Part of a small language model's weights: MLP 384 SwiGLU.
MLP neurons of a small language model. Each row is named by its layer, matrix (gate and up: input weights; down: output weights) and neuron, and shows model dimensions 48-175. Each number is 50 + 15 x the weight over its row's rms, rounded and kept within 0 to 99. A neuron's up and down rows have the sign that makes its largest values positive.
After each neuron's rows, "fires after" lists the tokens most often just before its 100 highest values on Wikipedia text that the model never trained on.

L15.gate91:34 61 80 52 43 37 24 10 63 25 36 57 38 52 58 53 43 43 50 45 53 61 73 48 58 36 51 69 50 73 58 27 58 43 80 46 53 42 64 81 78 83 25 42 38 33 76 39 43 68 43 38 61 54 56 40 51 57 25 70 48 29 23 43 34 50 33 28 42 61 39 72 59 09 40 49 27 40 53 47 57 54 32 79 45 45 56 58 31 55 35 33 57 33 48 49 46 63 49 59 43 58 69 40 79 59 21 78 51 35 71 51 49 54 47 48 54 60 59 29 60 48 57 42 51 39 31 43
L15.up91:47 51 45 70 45 36 63 19 37 71 45 59 69 61 48 52 42 52 57 32 63 72 66 47 40 23 55 93 68 53 32 41 46 37 59 29 64 47 59 54 57 75 52 57 55 43 29 42 46 52 50 38 37 77 52 45 40 28 29 23 53 54 38 52 56 49 52 45 34 58 50 78 58 25 72 47 49 73 51 38 53 63 57 48 25 35 13 48 31 58 36 46 62 51 46 55 47 40 21 31 51 51 46 62 57 81 56 54 86 56 61 54 66 35 62 81 50 18 36 43 28 51 74 27 45 45 40 59
L15.down91:43 62 46 53 40 49 53 27 75 45 48 52 39 47 35 61 79 38 36 30 56 32 13 67 60 63 55 28 39 39 65 62 72 69 66 53 59 36 57 62 70 41 15 22 58 49 62 70 42 49 61 60 38 16 77 74 45 71 54 67 23 56 40 72 42 32 50 56 51 53 58 50 71 48 39 37 64 50 43 74 48 51 56 52 34 65 49 56 43 51 47 49 36 16 51 56 47 76 35 57 59 33 67 58 75 54 69 62 52 23 27 57 60 44 67 58 63 27 49 36 83 44 52 38 80 51 44 48
fires after: "an", "s", "as", "k", "h"

L11.gate185:57 53 57 15 71 29 68 60 59 52 59 51 39 57 42 81 49 55 40 21 42 57 30 30 66 68 31 28 45 33 69 62 21 74 45 71 31 55 64 72 51 39 64 27 45 67 60 42 38 62 48 35 55 17 70 74 44 51 14 54 44 44 37 73 57 80 55 36 57 60 48 74 65 28 65 34 68 25 43 45 40 49 49 54 83 52 48 51 36 40 57 93 51 53 53 59 52 60 42 66 53 42 40 66 50 53 47 69 51 31 57 30 46 69 67 50 42 38 40 61 71 11 22 64 38 64 64 60
L11.up185:42 63 24 19 50 72 77 28 62 53 38 71 50 50 55 64 50 55 49 57 53 39 60 14 47 26 20 81 53 47 52 60 60 63 49 83 51 59 49 45 23 70 54 48 48 61 59 64 43 82 67 31 31 34 41 31 32 53 44 45 65 49 62 62 66 73 58 63 57 54 75 20 41 29 41 26 34 49 48 70 40 99 35 45 29 50 64 53 61 37 79 48 45 33 53 35 28 37 51 76 67 54 47 30 55 56 25 59 67 42 67 50 69 60 73 60 54 57 45 56 58 49 47 52 39 51 64 34
L11.down185:41 37 94 54 44 58 36 37 84 68 16 55 63 39 68 65 54 51 57 62 67 23 48 51 38 36 52 51 48 53 33 36 67 37 54 50 47 52 57 59 33 62 35 75 58 35 50 36 50 63 45 47 52 50 33 32 33 55 93 35 33 36 79 35 36 47 21 49 36 47 56 70 53 59 66 67 57 38 66 50 58 48 65 55 37 40 56 36 72 62 35 67 44 35 48 49 71 48 75 41 35 45 63 31 65 15 37 47 53 72 65 72 43 47 55 42 28 74 62 41 48 61 45 38 50 25 58 64
fires after: " c", "el", " C", "m", "al", "c"

L11.gate134:60 68 51 70 59 24 23 27 42 38 50 47 52 57 42 81 33 41 47 31 66 32 49 54 16 28 24 58 53 52 71 46 33 52 78 56 33 52 43 35 53 30 59 71 60 52 40 70 43 63 33 52 41 51 44 47 46 43 53 84 61 39 43 52 54 38 58 74 51 62 28 59 47 56 37 44 41 63 33 45 49 38 76 29 52 54 44 67 49 56 36 40 20 49 73 73 51 16 56 51 48 57 70 65 73 82 38 52 56 47 53 80 63 37 19 27 36 44 49 45 19 54 51 29 81 57 59 38
L11.up134:35 57 53 46 40 53 31 52 23 79 59 31 70 50 41 28 49 53 47 75 50 43 50 49 53 47 32 55 55 55 57 48 50 43 53 40 55 74 20 37 53 41 59 39 79 39 24 55 25 31 40 38 75 51 59 39 50 33 57 82 53 51 52 58 75 36 45 23 75 51 62 57 26 69 54 55 60 61 59 41 64 62 48 52 68 39 41 45 67 99 55 43 32 46 43 42 62 63 54 39 49 75 54 86 69 43 67 46 37 59 61 50 37 66 43 33 17 55 40 41 40 44 55 63 57 63 45 38
L11.down134:64 42 43 44 59 50 54 55 73 66 57 28 71 17 74 43 39 40 38 46 59 60 18 40 48 51 39 62 53 49 50 28 49 31 47 48 24 37 57 35 62 39 61 63 38 68 59 51 70 45 64 59 65 48 37 62 42 54 65 00 39 36 43 74 51 57 67 53 65 77 66 46 65 11 51 36 21 40 68 57 37 33 50 53 25 38 88 36 34 43 51 34 54 69 53 45 51 86 66 41 52 49 40 50 40 47 60 32 42 74 67 26 62 55 75 39 58 42 50 57 39 56 35 45 58 38 49 43
fires after: " t", " s", " to", " was", "ere"

L13.gate269:67 42 52 39 29 51 50 54 47 69 55 27 51 30 48 61 59 55 39 41 65 47 48 61 38 52 63 55 43 29 45 56 78 64 58 79 49 70 22 64 27 59 56 61 73 46 42 33 60 39 53 40 72 49 56 60 69 47 42 56 48 53 41 49 20 38 70 71 58 54 41 26 36 34 52 71 57 46 57 48 50 34 51 45 42 59 46 45 43 49 17 48 62 60 38 74 32 48 54 39 54 33 59 20 45 77 38 88 64 42 44 84 38 25 66 64 43 23 56 64 93 30 75 66 70 37 73 61
L13.up269:53 66 42 81 58 57 62 59 39 85 41 53 53 36 46 89 42 58 41 55 57 56 56 66 62 81 57 47 68 47 49 60 80 44 39 46 64 43 52 60 42 59 44 54 47 93 59 44 31 41 34 57 45 72 52 47 49 35 46 41 47 59 46 41 53 57 87 57 44 48 54 44 35 61 04 40 47 48 54 30 64 28 46 68 67 66 62 77 48 49 46 27 68 56 82 43 52 55 54 55 52 05 56 27 70 39 54 47 49 45 48 56 59 28 45 57 66 32 26 42 54 53 35 57 77 62 41 40
L13.down269:41 48 29 46 51 71 18 72 44 72 80 63 07 43 44 76 87 50 48 59 42 37 32 38 42 42 59 33 74 51 51 34 34 43 59 38 24 61 52 46 58 45 53 64 52 76 51 23 44 37 63 38 41 70 46 53 51 62 76 49 47 74 37 49 82 36 60 42 51 35 43 39 37 51 61 43 75 38 79 48 36 46 37 76 58 44 49 49 65 64 53 60 72 43 55 27 84 53 35 49 16 47 68 38 43 52 54 24 31 56 22 40 68 36 38 39 69 40 46 61 23 62 65 64 62 22 29 41
fires after: "r", " M", "|---|---", " W", " t", "l"

L9.gate37:51 72 50 18 32 50 44 53 63 47 52 47 36 46 55 41 48 37 60 60 63 49 42 77 55 99 45 42 29 68 42 68 23 69 51 57 32 49 45 37 77 43 33 51 31 56 43 34 36 43 67 73 72 45 43 46 68 42 75 52 53 35 18 54 52 52 51 22 38 44 61 39 65 59 56 61 36 52 63 51 51 54 61 72 50 33 21 56 39 68 51 59 62 42 45 32 58 71 32 39 47 89 61 45 28 58 50 65 39 51 31 61 20 49 61 66 25 60 42 68 59 47 35 43 38 27 36 39
L9.up37:38 46 69 45 45 26 35 45 51 28 51 51 60 25 63 39 70 60 54 48 46 57 74 64 55 71 42 63 41 42 50 36 71 54 26 72 40 27 80 28 49 65 43 39 46 82 43 50 38 64 35 46 55 52 41 57 72 15 48 79 47 66 17 43 38 76 48 27 43 44 56 56 41 59 46 66 50 51 72 42 39 44 37 44 40 63 45 43 57 74 46 49 18 67 82 57 57 72 57 37 31 34 61 04 39 65 56 25 36 36 44 66 69 72 43 46 45 31 37 63 28 62 65 59 53 16 48 39
L9.down37:59 45 28 96 80 66 68 35 39 66 48 69 41 65 44 63 24 56 35 65 32 26 68 05 46 36 47 48 57 77 75 34 75 34 48 47 44 56 63 49 28 41 68 31 46 61 61 37 59 63 50 58 41 73 39 54 45 60 58 58 51 60 66 61 56 46 39 62 35 48 37 58 39 53 43 49 38 23 43 37 56 35 50 30 83 57 69 33 62 48 46 33 37 50 67 57 37 35 46 33 51 35 29 36 51 41 55 51 56 65 38 64 38 06 69 34 91 49 68 35 50 36 45 61 62 61 43 32
fires after: "ent", "ut", "id", "im", "ation", "u"

L7.gate283:51 30 72 32 47 50 54 52 72 24 55 41 70 59 65 16 36 41 36 51 66 80 38 50 16 38 23 27 63 47 64 50 33 57 56 60 70 68 61 51 49 56 46 34 22 72 53 57 59 43 13 63 31 41 42 40 61 58 44 61 62 51 66 45 63 54 24 65 65 70 46 36 59 52 64 40 64 35 49 69 36 28 51 37 54 59 20 38 49 49 43 44 47 86 36 08 39 58 57 64 69 71 32 52 38 68 37 55 63 41 67 68 56 41 50 31 56 63 61 66 61 69 48 44 65 50 61 48
L7.up283:53 56 51 68 70 37 28 62 45 57 41 62 49 57 55 87 60 33 44 48 36 48 56 39 61 58 71 57 63 67 73 58 64 75 55 50 29 61 53 46 10 37 30 37 22 21 41 41 15 36 73 47 49 48 40 36 71 52 57 37 49 48 52 45 38 25 50 53 43 85 68 44 49 52 78 57 42 71 44 53 62 43 17 82 35 50 53 46 42 60 69 29 53 33 82 26 52 63 27 47 66 42 64 23 35 70 31 27 57 52 63 58 46 41 59 27 16 47 30 76 59 51 39 70 50 45 53 32
L7.down283:66 65 42 32 58 43 50 63 74 52 55 46 73 52 46 50 70 54 71 92 41 70 68 44 37 67 49 74 27 45 31 74 72 68 40 40 61 35 58 30 42 18 57 53 60 53 86 56 53 58 59 43 94 27 66 08 65 46 66 51 44 44 45 62 65 69 12 53 50 54 33 51 55 62 44 63 48 61 40 34 33 48 22 61 54 53 51 66 39 77 61 42 18 46 43 20 37 42 48 41 46 46 66 41 82 40 54 41 26 65 67 55 34 46 58 40 38 30 55 21 45 43 57 29 55 52 57 30
fires after: "a", "i", "u", "h", "r"

L7.gate126:59 57 57 29 44 48 36 14 66 48 50 58 38 35 32 64 44 64 48 41 56 40 65 64 98 30 32 60 59 48 35 54 22 55 39 61 42 51 45 62 66 63 59 57 71 18 40 41 47 69 37 40 50 54 25 52 27 37 47 62 61 67 51 62 51 57 62 44 62 13 44 44 20 51 44 41 34 64 63 47 79 73 53 45 79 36 47 33 38 33 51 81 10 35 77 42 52 49 45 26 35 43 40 63 17 75 38 44 52 60 42 57 44 35 32 49 36 76 53 60 59 32 27 31 45 43 41 45
L7.up126:39 49 75 42 43 58 51 18 65 39 52 35 53 55 41 45 26 41 47 39 47 47 70 54 51 59 44 40 53 49 47 28 39 42 40 81 46 69 37 46 45 42 82 44 70 15 47 38 54 51 61 53 62 65 37 65 57 34 50 68 38 67 26 61 38 45 73 22 52 39 73 44 88 72 46 64 43 37 52 37 20 56 50 40 35 44 58 70 87 54 63 72 40 66 51 37 55 61 32 33 65 47 86 40 59 18 70 30 61 68 29 31 52 33 47 52 77 44 44 50 66 45 13 53 46 39 33 49
L7.down126:48 43 63 52 79 55 52 57 33 53 46 63 87 62 74 30 64 40 44 51 51 42 60 48 42 74 54 58 65 46 65 50 68 37 35 48 37 59 67 51 28 57 48 45 32 69 40 56 57 69 32 60 36 34 48 70 46 58 47 61 30 55 71 62 44 51 35 36 71 69 54 41 40 52 62 37 36 60 59 39 71 18 59 53 64 46 23 45 70 78 46 40 50 42 57 49 55 59 75 47 50 44 79 49 68 26 44 32 57 00 45 77 34 54 51 48 62 37 65 51 66 44 61 63 74 58 39 46
fires after: " ch", " s", "id", "im", " S", " St"

L6.gate344:65 40 58 49 43 40 20 47 40 60 61 36 44 67 58 54 48 35 58 44 64 36 40 83 53 45 52 29 35 49 68 56 48 75 47 38 47 45 32 45 55 60 62 65 51 40 59 42 66 41 36 40 80 43 61 72 50 61 65 29 46 63 55 71 34 66 38 65 48 34 53 48 50 66 62 95 20 58 27 62 55 37 29 13 72 59 47 81 34 22 60 60 60 40 64 56 33 45 28 69 48 42 55 58 53 65 56 21 42 52 54 54 41 47 47 72 51 57 74 67 59 81 37 50 44 62 42 61
L6.up344:60 59 30 35 63 61 70 41 58 51 50 26 56 38 60 72 42 59 59 50 70 38 51 43 30 57 57 42 68 34 24 43 54 55 46 45 48 31 45 50 45 55 70 46 77 42 57 00 69 37 70 40 54 63 38 55 40 68 46 49 52 43 48 68 30 35 50 84 12 60 57 61 27 72 62 38 67 43 53 46 43 58 48 33 76 52 64 29 59 28 64 64 61 48 54 45 51 39 80 33 60 75 48 62 64 42 58 35 58 47 71 58 52 59 26 18 50 48 41 57 62 32 43 66 34 67 43 60
L6.down344:57 77 50 51 61 35 76 27 50 43 29 33 63 15 47 48 44 46 34 52 36 72 55 37 29 77 67 53 49 79 44 05 52 42 63 41 52 29 40 69 44 64 46 56 49 55 66 35 74 70 59 31 48 52 46 72 49 57 36 69 28 24 33 49 40 42 68 42 64 46 58 37 57 34 33 41 46 31 19 18 13 54 42 68 53 48 57 49 49 63 34 59 55 58 43 35 38 29 55 29 74 49 38 55 37 36 45 71 38 36 53 64 37 67 48 63 59 59 35 45 47 41 57 32 59 48 44 66
fires after: "ire", "g", "an", "le", "ed"

L3.gate242:42 39 47 64 78 31 47 66 57 63 44 67 29 40 51 57 53 66 47 45 33 33 47 25 73 65 39 52 50 44 61 73 29 43 59 59 54 50 67 55 37 52 17 74 47 49 75 28 55 42 76 38 42 27 80 44 61 45 27 77 41 60 55 41 59 71 55 26 66 42 54 39 58 46 51 35 37 55 62 36 68 34 56 22 68 36 55 31 65 53 52 59 42 58 38 38 87 57 42 63 36 22 42 57 42 17 66 69 33 66 69 60 56 64 67 48 75 77 55 52 53 41 35 45 23 76 53 77
L3.up242:60 52 54 45 37 48 47 53 90 72 62 26 24 38 42 69 44 47 70 58 64 55 31 36 60 52 64 72 51 51 54 68 23 46 87 34 45 52 68 73 54 54 50 51 60 62 42 76 42 38 48 40 44 76 51 27 36 37 26 67 46 52 30 77 69 62 37 22 60 63 47 41 37 41 80 68 17 66 73 57 69 60 69 50 55 60 49 41 65 70 35 48 37 41 61 38 57 27 46 62 43 55 31 70 68 39 37 52 78 68 45 66 67 52 26 47 33 71 52 45 55 64 38 50 51 26 33 26
L3.down242:13 51 82 15 51 49 57 49 44 40 58 66 62 80 42 53 27 23 63 51 42 58 45 29 58 50 75 39 43 20 51 85 20 62 76 45 51 54 58 57 21 72 40 43 25 56 45 31 51 59 58 31 43 68 38 58 52 54 53 56 47 49 46 49 57 43 39 47 83 71 77 54 47 38 32 53 29 53 26 43 38 58 52 53 35 48 74 26 66 44 34 45 69 29 59 35 40 22 54 56 40 37 46 66 47 57 55 57 48 50 48 55 65 59 39 55 66 59 60 58 53 43 52 56 31 57 55 83
fires after: " c", " C", "le", " g", "ud", "ain"

L5.gate245:38 60 48 43 33 37 51 53 41 41 59 51 30 31 33 48 35 58 76 24 49 55 60 47 38 60 64 38 63 85 30 81 20 42 66 40 22 47 32 63 45 61 62 85 55 61 30 28 62 29 62 51 39 44 71 60 38 45 53 55 52 36 29 48 42 65 58 57 80 43 54 46 57 36 28 44 54 51 36 41 75 73 65 60 43 36 53 49 69 53 64 62 45 54 43 61 36 55 55 63 47 32 64 44 45 42 49 63 99 46 77 78 49 53 38 42 33 31 50 46 47 42 57 45 64 63 36 64
L5.up245:45 49 65 42 70 52 67 42 55 83 47 44 49 43 45 72 51 57 38 60 37 55 58 35 41 33 46 36 22 71 66 74 44 55 46 43 16 30 50 44 37 34 45 77 43 48 46 40 43 18 42 35 52 37 36 40 68 37 66 53 69 46 37 67 63 84 36 42 55 44 43 67 28 28 38 49 51 32 61 43 19 39 43 56 52 47 66 30 62 48 58 51 27 61 18 51 25 44 61 58 57 36 50 67 33 51 64 47 59 50 52 22 46 70 21 25 29 47 54 39 62 14 61 59 36 90 46 41
L5.down245:37 55 44 30 38 60 64 45 80 57 42 49 79 51 48 60 49 46 38 49 46 50 47 83 38 53 82 57 51 40 55 61 58 40 40 76 51 46 47 61 63 52 41 70 52 44 61 61 42 49 27 50 27 57 43 40 58 63 63 24 52 58 55 46 58 76 43 58 22 60 47 51 53 52 73 72 62 28 72 55 31 24 34 44 43 57 65 50 20 64 57 75 42 42 51 53 35 23 51 60 50 39 41 56 56 56 46 48 39 35 66 36 26 53 42 20 31 47 82 24 49 36 45 67 54 66 42 39
fires after: "un", "-", " C", "nt", "ol", "m"

L5.gate285:45 39 56 43 19 43 45 37 43 49 44 58 33 18 52 67 32 62 47 45 45 63 67 40 36 70 68 42 54 62 29 29 67 37 36 62 41 56 31 43 55 77 69 45 51 43 69 42 57 48 33 36 67 64 55 36 63 58 31 18 26 77 45 33 51 54 49 49 65 39 52 26 33 89 82 34 50 48 81 46 29 45 43 50 65 20 59 66 73 66 37 80 54 52 42 55 48 51 36 68 40 45 35 66 47 39 42 65 42 54 37 76 37 68 82 48 67 62 43 45 66 36 63 84 41 45 69 41
L5.up285:27 31 52 65 78 50 51 77 85 63 41 82 43 58 79 46 68 38 60 56 45 58 70 31 47 59 54 73 49 39 22 47 68 40 53 47 47 50 47 60 42 64 51 78 32 44 45 62 34 65 60 18 54 32 39 59 40 44 66 41 16 72 66 49 35 44 63 36 41 52 65 35 55 65 44 42 48 57 62 41 50 39 41 78 28 54 57 48 42 62 44 63 54 48 52 45 24 08 06 83 59 44 81 50 56 46 44 40 52 38 42 62 37 40 54 32 49 42 15 38 77 50 17 66 45 75 40 73
L5.down285:17 56 49 52 37 51 51 38 42 33 62 73 48 67 58 67 26 43 67 56 33 35 50 55 45 60 44 46 43 64 64 43 60 58 71 60 58 66 33 67 82 60 62 69 71 57 48 45 65 38 57 42 53 80 51 49 81 31 39 45 55 46 29 59 29 32 67 50 50 70 62 68 76 41 44 42 70 61 61 30 20 66 27 20 37 37 66 69 34 43 38 61 60 59 54 58 65 74 74 93 41 22 59 68 29 71 32 43 54 54 43 51 63 41 35 56 49 20 43 36 19 68 81 77 58 36 46 33
fires after: " J", " M", "ar", " S", "r", " |\n"

L4.gate356:35 34 36 52 31 60 46 65 12 41 55 60 30 32 50 54 49 54 35 35 62 44 47 30 52 46 53 61 55 69 38 43 68 41 65 30 69 50 45 46 62 75 73 62 71 26 10 40 61 54 78 60 67 44 49 43 33 51 69 34 31 56 74 31 22 32 58 44 41 50 63 52 38 54 65 46 56 30 64 50 04 82 56 43 45 27 49 55 42 47 63 69 66 68 47 23 56 88 70 58 49 57 67 49 50 65 76 63 44 28 18 69 46 17 47 67 51 48 54 45 69 42 53 48 29 40 41 39
L4.up356:50 68 50 68 32 55 29 57 47 38 47 50 46 36 58 19 41 69 58 48 64 66 64 54 41 56 43 47 44 51 64 55 94 43 62 28 30 70 60 29 36 54 38 57 50 49 18 52 31 33 54 71 63 70 65 36 44 60 94 40 35 53 58 29 53 66 75 21 32 53 47 51 32 38 50 45 70 52 74 33 49 49 53 30 26 38 35 59 37 42 52 51 56 54 39 56 63 43 52 44 56 54 47 55 43 63 77 38 64 45 27 39 56 56 45 62 20 38 26 41 71 24 46 31 61 53 43 28
L4.down356:53 37 34 42 36 56 51 45 77 36 46 37 62 58 44 62 56 33 43 56 38 60 39 45 46 48 54 61 26 38 59 40 50 31 42 53 45 64 36 40 50 60 34 43 48 28 33 53 53 30 46 56 37 56 54 44 56 31 49 62 37 74 46 45 41 45 19 35 68 64 45 63 78 51 50 66 40 47 40 74 40 78 66 52 63 72 38 72 72 46 36 40 84 49 49 53 74 54 71 52 31 59 44 66 84 59 11 57 78 66 52 40 45 64 61 28 33 67 83 55 55 64 28 35 63 56 46 52
fires after: "il", " con", "ar", "ell", " K"

L11.gate89:37 36 62 77 63 54 57 60 11 57 54 99 48 47 50 58 16 42 49 52 27 72 58 58 51 23 72 69 55 52 60 64 52 61 31 55 31 55 18 52 82 55 41 49 52 39 78 42 49 32 39 50 67 46 50 38 41 49 15 43 58 29 28 62 57 48 39 17 55 51 41 40 51 40 42 40 57 46 54 44 57 77 64 35 07 53 54 41 62 54 63 22 80 54 57 53 40 37 23 58 29 46 46 69 35 35 40 58 73 45 61 44 54 49 48 48 50 20 41 57 43 43 61 60 35 45 40 47
L11.up89:54 40 38 52 68 36 55 41 68 76 69 62 39 68 38 45 48 25 71 39 30 60 64 52 53 55 67 60 65 34 54 47 55 47 73 51 28 44 49 33 44 72 53 33 64 50 41 46 02 44 70 66 54 49 44 32 60 37 24 58 41 66 64 32 55 75 41 37 48 61 25 53 66 36 80 33 59 54 53 60 46 36 42 58 29 32 64 89 65 52 56 29 88 54 50 51 38 43 54 15 32 22 41 36 49 51 35 68 70 61 50 73 55 69 46 42 71 50 45 24 33 52 65 38 28 27 52 48
L11.down89:48 65 62 50 30 57 59 53 56 35 24 62 60 51 60 51 54 36 46 41 49 38 44 61 49 57 37 43 49 58 65 57 53 27 75 43 54 50 22 60 47 54 57 43 63 61 51 27 45 85 79 37 59 29 49 47 54 70 59 39 40 60 49 56 55 48 52 57 44 51 50 55 39 38 29 59 66 70 36 35 18 45 45 44 66 62 38 81 41 59 36 66 49 33 53 63 35 73 55 42 54 71 47 11 69 60 56 28 00 28 35 54 07 63 30 46 65 43 37 61 48 47 41 62 54 72 45 41
fires after: " pro", "ro", "a", "as", "an", "is"

L5.gate275:61 55 55 42 65 61 59 45 47 55 48 66 34 36 50 41 33 70 45 45 49 53 49 44 54 30 60 92 57 57 50 62 31 63 72 54 59 58 80 66 61 61 46 53 55 33 56 45 35 47 68 43 67 40 55 47 61 66 75 51 30 28 76 61 45 50 79 86 50 30 19 57 38 49 37 50 47 55 40 41 54 58 68 40 47 21 22 66 34 65 59 46 45 42 50 31 41 67 19 25 51 20 77 42 52 48 25 61 34 47 55 78 37 28 44 64 71 40 80 41 40 45 62 20 22 75 55 54
L5.up275:14 46 43 58 72 62 35 29 61 38 57 52 74 50 41 59 75 55 64 21 44 65 46 42 48 63 63 42 39 50 80 46 65 45 57 46 71 63 77 53 46 53 48 70 42 44 28 47 38 35 39 44 17 61 24 76 49 46 34 42 46 55 37 44 43 29 29 57 62 56 39 26 57 25 68 44 66 54 34 70 26 41 65 46 49 58 34 45 39 39 75 17 25 36 54 51 52 42 57 53 57 66 46 39 47 40 57 43 55 56 69 39 43 66 55 48 34 70 44 31 44 46 25 43 68 62 70 51
L5.down275:35 38 26 36 33 68 74 56 62 49 74 53 26 41 36 16 23 46 42 54 65 44 57 73 66 41 54 39 66 27 53 82 39 43 65 67 57 59 60 91 58 52 66 75 18 64 52 51 54 62 62 35 52 63 14 34 42 47 34 72 53 64 39 47 73 55 60 56 44 65 44 51 80 78 53 24 46 64 57 41 44 48 61 30 53 46 57 31 60 76 58 27 74 48 61 53 39 51 51 52 50 40 63 73 81 23 55 58 48 26 64 75 60 41 49 52 68 52 55 64 66 39 78 46 49 58 55 69
fires after: " ", " t", " g", " th", " C"

L10.gate363:49 65 69 74 68 25 25 61 33 33 13 52 42 33 24 59 54 13 56 65 42 61 44 31 54 46 69 53 58 39 45 72 14 34 45 60 64 43 56 68 64 46 35 69 68 47 45 34 37 30 45 45 63 76 52 24 57 60 30 53 49 65 55 52 59 58 34 35 55 66 51 72 43 62 58 42 65 46 33 47 69 28 35 38 64 30 41 49 49 36 28 44 58 67 38 52 52 65 51 48 49 30 73 53 52 37 52 66 42 51 35 60 43 64 63 56 61 34 26 43 53 34 41 78 38 66 70 57
L10.up363:63 32 57 28 37 56 49 69 08 39 31 55 50 62 68 29 53 62 62 40 45 53 53 28 36 52 41 69 26 45 15 60 84 57 66 63 44 30 22 26 50 30 62 47 54 60 60 41 61 46 32 57 53 82 56 68 56 68 59 40 63 32 21 47 36 48 25 43 30 64 59 52 42 59 50 66 81 51 72 58 68 66 66 54 67 34 45 61 57 26 39 39 34 36 39 41 08 56 49 39 39 73 61 60 60 48 41 44 30 41 40 34 43 26 77 54 62 66 41 42 46 36 35 43 57 56 64 37
L10.down363:50 44 60 44 37 72 62 46 63 74 50 59 45 62 48 35 63 76 12 76 54 50 51 63 61 38 53 33 22 65 41 42 41 61 42 59 58 56 36 66 18 65 24 66 72 27 24 56 52 47 19 21 38 59 36 64 49 58 43 41 47 41 77 62 44 64 43 46 18 37 51 48 52 47 46 47 67 71 68 51 49 41 72 64 74 36 42 23 77 53 29 58 47 47 33 41 07 23 58 58 61 53 63 12 71 39 60 69 45 80 59 67 61 54 67 51 42 44 67 34 52 73 33 44 64 55 49 51
fires after: "v", "n", "ov", "m", "c", "a"

L3.gate286:48 53 60 34 50 47 84 62 68 49 76 26 67 64 70 56 29 33 48 59 14 70 43 38 37 23 32 40 34 65 57 45 38 51 27 37 59 14 57 47 57 27 34 69 38 34 55 55 52 47 64 39 38 49 45 45 36 51 49 70 46 13 72 59 69 51 59 72 34 50 36 45 30 68 33 37 33 55 75 57 36 66 47 47 36 60 57 48 61 35 44 67 34 78 44 46 61 40 41 40 54 35 54 34 54 43 34 46 46 74 40 69 49 65 56 36 27 34 63 60 58 54 45 46 39 58 40 51
L3.up286:45 37 53 46 69 40 48 57 44 54 76 22 62 64 73 37 54 57 32 50 41 69 58 34 45 39 28 41 29 54 56 48 47 39 40 26 58 44 45 66 58 28 37 71 35 50 47 41 29 45 72 47 61 70 59 27 21 71 58 30 54 39 54 60 57 83 34 64 45 48 58 66 21 37 46 40 64 46 54 48 45 62 47 45 54 69 74 64 41 40 73 62 32 64 37 39 62 36 20 44 70 52 56 62 55 55 59 40 27 62 50 62 26 81 42 39 40 50 50 40 44 33 64 51 43 68 30 65
L3.down286:61 31 59 53 68 52 18 41 49 76 19 34 63 40 52 18 68 66 18 17 37 36 37 44 39 65 66 67 50 47 35 33 40 47 66 68 46 78 42 48 43 57 49 43 46 33 77 56 33 50 51 69 50 73 64 49 50 67 67 28 29 69 40 44 45 73 53 30 69 67 40 88 19 19 64 70 30 51 31 55 67 64 62 68 49 70 70 47 32 47 72 40 45 65 35 47 58 42 37 38 38 57 55 70 61 79 76 39 60 54 59 40 39 47 38 54 53 66 59 32 32 31 66 43 71 48 44 59
fires after: "\n\n", "-", "|", " C", "\n", "or"

L5.gate315:64 34 85 68 62 59 22 68 36 57 40 58 40 62 60 56 52 47 74 10 33 58 66 67 44 38 68 36 67 16 56 52 44 89 36 54 65 38 45 54 54 54 53 56 47 68 54 69 71 45 36 62 48 36 26 70 36 57 61 61 43 66 11 62 55 31 33 45 64 68 21 37 54 26 36 35 80 49 49 47 60 56 37 34 38 41 42 58 41 42 41 59 47 55 80 54 48 41 45 62 52 39 63 47 27 43 39 41 44 58 49 34 62 50 32 33 26 42 63 95 33 54 12 38 38 59 56 49
L5.up315:22 26 58 61 51 66 33 36 38 78 32 62 57 74 60 45 54 27 60 13 41 70 61 54 25 59 78 78 44 33 73 49 42 80 34 17 51 57 56 45 46 46 48 43 50 37 32 48 55 36 88 69 37 70 56 75 40 57 56 71 48 47 63 36 36 39 57 28 35 48 42 50 27 48 61 68 55 39 43 64 46 62 27 58 50 17 47 23 62 45 54 56 70 51 66 16 44 64 26 51 32 79 63 42 28 56 54 35 43 52 40 52 65 35 21 54 49 55 34 72 48 44 52 33 32 62 34 65
L5.down315:58 74 39 38 59 48 74 68 44 42 65 59 74 45 48 44 34 40 65 88 61 48 47 55 75 34 52 22 43 70 40 56 34 30 47 88 47 57 48 45 48 38 66 58 44 38 60 56 18 81 48 49 51 48 55 30 77 60 41 52 31 62 60 59 43 75 52 62 65 39 40 43 46 36 76 26 49 73 84 65 60 44 55 50 53 40 49 62 57 67 69 72 47 35 73 67 47 30 32 40 54 52 23 32 60 60 52 41 38 37 32 60 35 38 77 48 36 49 61 06 46 66 83 59 46 53 50 44
fires after: "it", "b", "u", "i", " The", " the"